{"d_model": 192, "n_head": 6, "head_dim": 32, "vocab_size": 1992, "norm_eps": 1e-05, "qk_norm": false, "init": "normal", "init_std_down": 0.00359, "grad_clip": 1.0, "decay_shape": "linear", "steps": 6028, "dataset": "wikipedia_en"}
MLP neurons of a small language model. Each row is named by its layer, matrix (up: input weights) and neuron, and shows model dimensions 64-159. Each number is 500 + 25 x the weight over its row's rms, rounded and kept within 0 to 999. Numbers have three digits each.
A block is one neuron, or neurons of one layer that tend to fire together. After each block is what it responds to, as a language model described it from the Wikipedia text at the highest values.

L7.up38:496465486490518520518536532510466476433504498509502498495492537465516465507516486498509524516531491550529498462506495443489517491560523528514511499473502521474507501478519506456498531485462543484485466492511504510488512543515487451507540525496513535502560488475528516516493476504516495489
L7.up187:452502470570508509482507559507533474453510492497466427524510540486444509504490471508518479510503451534454483460505528466508498474511492514521466499459480489455511503505498465494502564508514470519485543497471516488516516543547519501525461531522483511497531479532477470498471512530495515475
L7.up204:482455483530502507502498506468519509494496510518484497533502542500542474511500498509499541472514455528501489474508494444524556510502470545491491494511492495428491510511473471444499535503447513482518527476466503474488479537505531489489496547518514517516497511483467500504479475491489515540
L7.up393:476479479515463470487510437470512536490488462537472527565499484539451525527497493534504539532521531519505442490436483455504518527492481526476508528510480502481490488508502518518496495524479505403478542519527490486515509496512537490484527502456478506492526458478445477546535494491564505482
L7.up503:488504490508484486472548479532490465555543496467492537488494498515491474511478518517510507492548522499504509514510500446514493498491476514473497512498491454491500480507488500473482516516448467484485517484510509492511551529508514472506479523476513541502499449481480491559493481535477486508
L7.up522:454463486519492538562465497466509494503444534523473473474488513479500520498520465494523519515494472517491523489488488474489567469491520496505498528478505531476489477506485495464487524518478526488515496474500511510531504467459518501506495526518479541531517484513467522497497483502550507567
L7.up579:518469484498466474500465535500503471495502512511493503507498499483507495500494470487516498498496497522501464492543466489481466524508479526464465485489543484464450510487479502450507513467473523487478515478495539517522516500509499491547528523508528491539527485516484510486461499510475512489
L7.up583:486494472511488474509497507522525510511523485506509493499529511520478476501503507510533496488502491542491506499505495435477515479511477528477546459479517471444524534512539486480509502461500465516531479453495498515562492487506500460497515518485482510516462490457469483490508486487531478531
Description: Clause-opening words, "th-" continuations

L7.up36:515506494523528497517472496468489501514453447508487476456464527460411502529499558511499495492477504527497482491488545467491502501476499506477501542509502518541479486479438495468458542525451445438476497476490493480525497510468499483506497553520464508535506513502463517480496495537478510498
L7.up50:527466498498505504470494484474499449471495474508485497466508486540469576523497493479518468500488525570540475504477474477490521519498523513470498488483522548493520512498490509467507503502524483430481538558513490497520500506482518465476459510574497537536487499499483497486495497481476479495
L7.up95:545445496486469482570516499501502425486517475515510486523500553487518531488510479494531509491540454457493510538491482507501517514503465531486454512482525518517496510505464485487467465531483503495445484491466556503530483512481501468505458513479540527523472524511488542474465474519495518472
L7.up130:497478511481494519492487486510500502480453492506440434486482512502497512496466507484514493491486489543479471506497484471521504477562479471472520498492559478501530491455496485522453504527527466499500524529497512475517513522487518465494468551543515481473491487487460512450513484462530501544
L7.up208:502482483498507504487470514524523516520554505528492505495520471498471473579527459512515483526533452550520515515497459480459519489504465514513519449520515475486527531497476479482544516508500479453464470519453497503516528502505536462520486534514488479482490487506482523486524471514571531513
L7.up523:469494512456528483473489488526470531501541477506545487518512512506480472546526504507515473505487476524513472508504495525530502464494484500520487535504521529507504537536511457535522496486540475469513482501493524471499481513445533432469478549512509513512477454475479525495472481524482534491
L7.up603:494491490479476468530452483504530527484476507540442471507486513481488506546514527485536507492526466527512546499482505487508514491529495505489473464491551530523478490510496462488498508509508470488462484494457519474495507507468503468510494548516509533514503484489504542477507511522480524472
L7.up726:515498493479477488481479498478494523528538517524467519523499508500485480539546499496522507548478516537510519513462513510494504512500480538519474455522547488502528521511506510483475546527516466509528483513465526488457506517487532486499490479462509486543530497464503519500475463495489560522
Description: Word-completing suffixes

L2.up640:497460469555481498456515484509500548525486532519465497547518498478477514511492479539521554443511464487530515505503518466496488529455478525511493482514497465475512474516477484509468541551493509503543554490468501488500494496533506485484445495524466504498472499527498489506489511474526494508
Description: Mid-word continuation pieces

L16.up64:511473508517505484488509523487500490514511504436477543530483497504520469553501478512513520496504502511516499503520477525496513486535538500465453458490532499484486533508463499436473521470451486477489479475476475510508531526535520465526505500483482493506577518511517481478511542523524499443
L16.up318:466507509528521493503553494486482532459480500493515520440485455488509483509505496491511524472512487510509507476466493538515462490492520537477523470468526520492466511476494452476514506538517508497502500478521497499516513519523522468516471521527494511509514528459532538551488490551457514417
L16.up411:459460514514484534514541492519492483469484490497510496473532482478501525495467500501529497474488477541536469510468464504518520468504523507478488448490499528478490522514511509505421522465481517514506494483488523487529517532467513447475512519505508526486529504509457521515528499505492551473
L16.up450:452524525488451501465489484460463495511528481495503518523511474466485496538476513505469509535496507544504502486495532486477496464520436566460511455454526528489507547512523519502479547488509519532545470467502492484526502471490504502478528519482468503515502493498533524492460503467509504468
L16.up512:495504481480502471492488542515538484449510526566480500464482461480494543522547495484498483471508525535488504524501475532503524484515495506503504453482495515480510570521494514504440493507541463496486500481549528445514510462501504438458510487507520479493532502474487547478501520502493571516
L16.up617:516491503493472453452468508495520537494469481520479467493534489493467497496472498492523487470501457491517507518487458534481490482526535515500534460497548536429478519520471505481504524483472474494465538505474479500531517524483503499511494505512479523543518511476518508491510513513487524570
L16.up695:485539476537481484468464503489531480475518507499501505496488504498481494536507514520519512524490479519516465452510505500477522456471521523457496521453513530494514494507470515489490484494448515500469497484510544527486487504513515469507517497524511466541507475478484482489512483496511498496
L16.up738:526455489498499537511494528483503498479499512489544477540508513507528535513530545504470453491517471533518505455505496533500485499485510540437460478480521478486472526480477521474472536504477485478528501492527533517477484502483529483486511501516454543455550521501470480494464484460508558506
Description: Opening quotation marks

L7.up33:571479503511512542535499529513484450452470522490462506539510489447503546470527485485520469509480481492500468496512440487554546496527504496504517503473465469488461494518521548514518553499466525515479515483514485467450499510471489505501497479500524514502501508514534519527430488502528475555
L7.up210:464520506517514463506538514495483478503534521498473521518477528532520500490495505482562498516500511536528519513456483458503499489443489515505471481472476491507504493493545510466537481479484516500487507479517511493521482490497516475448509507540412518530505487499516521490512494528522497525
L7.up358:510511468486516460486545488500459458509517501462457548522513508519515504506497513486499526494501456491533519521518487461500508476536537539517472501491491474521525479506480497502515518451475529496483500520561517482514504530522529526484509519490488455490553482514458499499500493482515537553
L7.up561:463487488524516492477526533491524536452487541497525501541527538467506471459523498506516468496475473493492511509497493500525547505520556525492504513497498473477459524476500562538517514489486516469515471494531539507459500513501513504505496522460498530470471471485496481496473510529536471510
L7.up572:463519495502492460465506512458531488463498489482511572485499496523524500490505530482552514521495519441515532531484503512483461520504508495488477532469507502480484501511494496509501498485450500508515513482489517492458482518520492504474465475506534514507491510479504527526525484466466495482
L7.up640:485495483486524515505546528512481508485491523530521510514511526461508540503534495499522452566441468477520488516512453502536534454504489493491468474479468506454462504495525513490485505467492505492529495488544521518510445504514520459480487529481502542479549481487496511501497502464504520497
L7.up688:492508472503479519470528512461531498508447527459462502487490521466535509509496516465564528477448487489478528471517452539462539512503487483492517424502486511482448502478513521500500519487486488466517525508508500506496497501528492485493488465483499525536546457465470468523523519537491519520
L7.up695:492505460537451535513499500507475459487448508454467511471482494470485519504534503501520490528427523474488492476499485481507507502476541533506495474495491477493520502517544551491527509471454549491498464499553479506477483470509494520497532481519462516474530503506515485497463518501519505533
Description: Mid-word pieces after I/l/Al

L2.up241:499545452466492501535532468495544509518486484491507472528545520451470548509497498484508497566461479447483509509535524511485541485529497503499497522530474513472486524502524527521510465493514513503471503476478498496482441493513498479493525524531492528476526459463489477570536471487501492501
Description: Mid-word vowel+consonant chunks

L2.up214:549463484461516506502471496530482463514494487552492501461470505527510550479506468481520513505508497488508491521517509512501505496542501509479461504479516533502518471487499447428518546509483501510486507454492496504447476514520494474527510523504467539527494484497478501470477498472507506533
Description: Noun plural endings